MLP neurons of a small language model. Each row is named by its layer, matrix (up: input weights; down: output weights) and neuron, and shows model dimensions 0-255. Each number is 500 + 40 x the weight over its row's rms, rounded and kept within 0 to 999. Numbers have three digits each.
Before each neuron's rows, "fires after" lists the tokens most often just before its 100 highest values on Wikipedia text that the model never trained on. A number after a token or word is its count.

fires after: " |" 43, "|" 10
L10.up1176:463485402458495499507506531568500584476500447528519444478555484462470477458450473508558515494534463562514472551524542531475550542482544470502519489465455513496456497477513581566479481447461428478409451467482474432554552492552476525557527518555476506454485498536480486544485468485517504458517492610524460569500541573599484510483545495476474509553600453502499473410480421438560574536581490529495556516553514530481441530519498413448530443558526550451493481513439541546485464503494534563423573484480498495505576562505549476483601504416465429419544508495484498468484510534517451440446435485497418556559509510523473542492534510481497472478559410500564490482468485461481470495547531460566522492591530491491466485480485581569409484497598486518528470512523514480496502504500489
L10.down1176:502430510561565557528459447455504483487553444487474555556529467560446436514475581478517479515497542507441547510483481510518533487461496473451524453507504537447559558470509567540529491516450520470466481586506474557426481548474550494483462513535454517485565453506504491524496594521525496465532533475439475570455441465510492494491595487463525512404552510491516434525468489472492429488485563472561518488526516468505527415532431522504535460491565415554546515480513474489515413478543489464511477547499550457563476547503497489564526551534511470516458471484466490512502505503514544510496575488446498422470511433556540504524393541549510474494498463556537480509508455527519467475436434498493432467482449469506464491529451469458501483473476462531510492529487515529467433475448479

fires after: "," 74, " the" 4, ";" 4
L8.up877:477500558505454561503579535481461510526457595592461514531457536483468502494509543522450498450482546471514539522416475496496500544500491486478505519503529534518500498523517503513473554490495468516556521513508518421493474526462516502479552513489544426490506443478462554514526478558481538620597462455538497470521526505462471517520462496463527482492433489484542495551493447509505495490543491557477509498451445511500495494505476532522442498493481475508477480514588552469509476476592537566496486453505577477473543490510532493499517545462584475490472548529512516518507491568467511532468437419503439526506488559438458532527521515476499533537495441494502532486537500444556503491424468641491501526413510489454446591453467516438551521537484495498515436505504450469465476483521511
L8.down877:473463501566476447441537512522498487524492452484473493500480542504542458503452449469518460468510480573426521487505497460614483508510519496547491555486430433483557554502484450499511500486502495486528527468546538510523472514466529472486476469461517531508423525494532486478499408498550509460384493477501462439498454502537510483599514514473528438428491464437577585550476428542466471515505500548513495416492520464476518561463501541485463494474465514493551537467445513519434551528496553520525449560506535485494502516474480516444548402464477515513486522487513532489559519465538516561518526531557530499538477439527535536509476524437522564557502506490538532437497585507447499475510543541404494488491508436414504536558517486532522465515531526514538506457457498457497477441512482

fires after: " Gr" 48, " Jo" 10, " R" 4
L3.up138:440460464503483480435505439580502556463491512481476507528543476438496513517556511575569499467528495549447526502424548475430564491540488505486504512449513592505497514590504459491528548465513505527444510515490491518502574515511514538511457459502497487579481506508483494496517493511510492473477494472526564458450533492467512550481516531481508503538455484501499476524539474545482554504454509539478517429501523470540492512441506498537520454508509505555512496523555566526466453499580505494526576495529508495551482462481479528469565518537544468545455534504506464475563501516461484492464514558486499556555454474463513487480455446454447590540457510459534521463476476462515526449467539495457510418442508553468548507489527513546507520563444505529492493552524440505527521589502558
L3.down138:493494496508566497468537511440489580498498568507482492517476498465564562534467504426491476460455589499546519479528520428567646495533508532425502512549519622490532545485512588463458569569507498492515482486532449496484550516525425474554493517512423497504485494448509516463468591447506541496466538520533463588523534481477481546510510537476449524534520508488465431451484494505483537530507503525559461524489473505494455536556449550458416498521468459533512544476451497472493559463482530439495514568454504449498516505496505415486480507510484583480399498475539470465544526502555452512429496488493483479491455486525518512480452504557521496491483494538509453439474518511518535471578500499494470472505472476457544516499516485568488563444565518459527548527358560484546448484499452

fires after: " Gr" 48, " Br" 4, " Je" 4
L3.up1208:511465532575422445479490527504459484510489526441484419510538449496503518483525460574438524482566506498495510478571444459505581436481549555474518505484497522458498462544497542501467532503449445475486633493584492448505520494551506452463474499571524533613584507510442555529487507478538556457467479559545554450481472464528492504471468487487482467498453480537498403457491523525536426514460488507505537521367490513554484549515500486535458475550505541557450523503539553408459548519583519467534491510569516531476575495472499508491516517529439533501476491450462510542509483416528462453587499567491452582462565489533463461512497476500487490487487449484500530500480515548474496517527548525494451605552447572531546468504456531572527525486503511447572479467452526496565453460495497
L3.down1208:483491520517464547486514476416407547449485461372522503479499467491478486518573356475533469499529537459428532488525528509498469482447542574546558538422567431485414525538536493504453436492511518499488508524520480506482513488512506537522588417469508533496495444528479522506478452517579524544522543522537488467494477503510527440526512497459481542572494480478505515525511522444472515556541476561528498484458511504526509485501487534525480552569554516459514469477479473511447587452480482494493453516584531458463468537512558510486482516468515596500479558556497446546468511487440520490439495532538462482517532541496524499453449470588531482491488466476543478542475450506447448483536520570565546520456482513526407537545464426487472489539435494447480464468533499480530444436521463

fires after: " 18" 17, " 17" 14, " 16" 12, " in" 11, "In" 7, "," 4
L3.up1187:517466524508490466434498542511549508457466492507544440541483462476498457471457434537436566547456503484503499516497539454406523523516456469495517508434465535479514455495491451500505550573448503584542515485521497516483503522507505471555478600534539457442507534478473542441440472560490466476420513486489501538486502520514508510453544559409548501533521478478460483498508461529525476461496433525547479437482459464538458395483441480443540452518473550479432506483541511473501473512593463485434495508503603536466509458516444542447515556481499539514545559476506428481507434554559532448508530500551444442450470458515528520476475568609516529504522471517495473531461438532487468486511536479508502481496558564475529540550531439498472499465497509484463444422505409503438466468429465
L3.down1187:549578550509435535561482536527557592553497474526459429465500480459462545555505527564453507469488485538487463520469467465492505536452496562528507452383484507520566496485484459444455442512486415527481518496535485522543546371512494475493450581549455495513524522498482478522555505554539512511468544433532543490569647551540569486512521495460545556514480502497480457460491509549536533508489490472560475530544498537472469470517551509514513471495556490478518529524526581522482471515545501531495525558469479560499506494512434464439472403580527581543494471512519487508536481482474518543575454539488472539541436436510497514494476480497537473539502500525451536563532507493488546544460510472476556441501498461509525506467531492503473475468551508461526457511531502522388562499491544

fires after: " |" 33, " D" 6, " Er" 6, " ju" 5
L3.up662:506441480555475500480461461516509506481529525606504546500545521505530489562439499523517494500477482523512552570463409619473575506499479477514512463504500476502567506488596428527563531521467473493456500509511444540419468503528552521450474548496487535471498432530465529501447437524568438493538429445507587524528473565506504489431491428440518471467511465537533534551526532484508479481503599420490522484498456490528463512485507451422515485476482527466479574450511541431522489521525518553505465480442470549570441554454506504501462499486538501576480497514507499509558494548467501426431529519482494551447464505417457481527498462555421488548464510508551509518480503519497460540489496508494471438443468460511435500489434507432544483582523514521544571503539508481550491489536503
L3.down662:520529468521437459456449523526420467449499409511463580546503465490482525517520556514557456582519546528494497517542511549511497451500511505442434542479502534476524566531503465472464490489519483507516524522575449518499476561529574480633521549497508471443551471524613451518472465536506480522445507556465512503483515563498420503508545500455480554556544527525491519423469477538549501548451536457549542486501512554517526506564551476484473524511402411517444430526540491439505504511455422547432531481499539541465550522538489487454529479428437497438494536506479524473508498448507391533474547528501443484538496524533477516454516485534525486483489508482567463512497529486532482607459485483526543514434470461565557400506548440513531488477430495392519560442527476497530511497487499

fires after: " as" 26, " As" 7, " de" 6, " Pld" 5, "E" 4, "ci" 4
L3.up170:533482473517510534526517469534488428524486508483395458520538576522487588473521455538447550485474572476549585480522550514502430535487472521461507481586580488429499544523503503586494459455458482558480437487454493518509495524547451549483492428452479484510499438511467500572557443496447457553455431497490525478477485559444423469522519432493542469458431465486464486427469444572532519453499513492538508501522547467476437496459464528470474474540490533487505481465433459516430438568499504540469470516477494459517471456473461472486509474482522524502408517540584506501521517512443479484549574435545460452474507480448493454506472503477503503588552523554547438411511501490479503518604478528453544603480506491474500545528455461543543598534494495445470486542497531483508485504533511
L3.down170:501466553462508531532539482512546513424500505510538536447519552476519454467460497394560594454549528474450481510552505401515582506513546561535495492467473533521468414438500477530406482434599495567513463514512511474446540481550539527525480522543536528431514507527540478475492480499518502530506543521515496538533550551469539568466504578493419546455492490497444506520535535500515462473465513485533521542566442503525556516553463547503458560512448504527577495495467457545491513519419526448512482467526562562465528479502476461568504465490480528567563481508483527416496433480530515494424474539437525459520557566506490485458537514511435480429536513450457530490433570462501543498503471503500541514559467493433459597474494542490443521503395500469456492557545465506540490567456490

fires after: " and" 24, " is" 10, " as" 8, " (" 8, " was" 5, " As" 4
L4.up651:487504476530572497526482476528473534487508540518481510535505608514524521493470451514521505455527480507424493493427526503465562504489541559476468506467496451484551512515502579523421490478454449465482543506527541466428495530547556499487550511514457567484510576477503497497499487521526539471500465520530495469491495503556438475432477478495445529456572562461480535495538424495463463411451431427521496465503585482476484514519539500498491503559480518446507467497545522497517458558558516540453544481462535489491570497572533555558493531529492506536464496519532544437520477562536517505461483448560544437511571466556420588551557436509539523476445523442493462457482521512414541470508494450418461537545446490499514562435435483511540607549494554548449554516418478530497436482525577
L4.down651:540498518533533484609543521435452544525439489540479442503455485514525476604502524470536518547480519491560480461483506541433532511489529497507424456488563509533489517447539459482522509519486473514474493459447521435481545523487373515556509577520560546496484471529490497503591507468500442592556465500540505445518535475444519477518524514470533536490473522467455533485468463524423550536517459410488567531503501443556435529478582474493468517479564437536366494493542514521547536466492495559475508479483547495506464530491561463503497587526496518492524529528490594523463515469526446483530466484473531541531499540481455474500526541475553539517497461519460489499468482494459545512480471406494501607508483546499503529498504524496508602463513504460456472520487538471466536436485455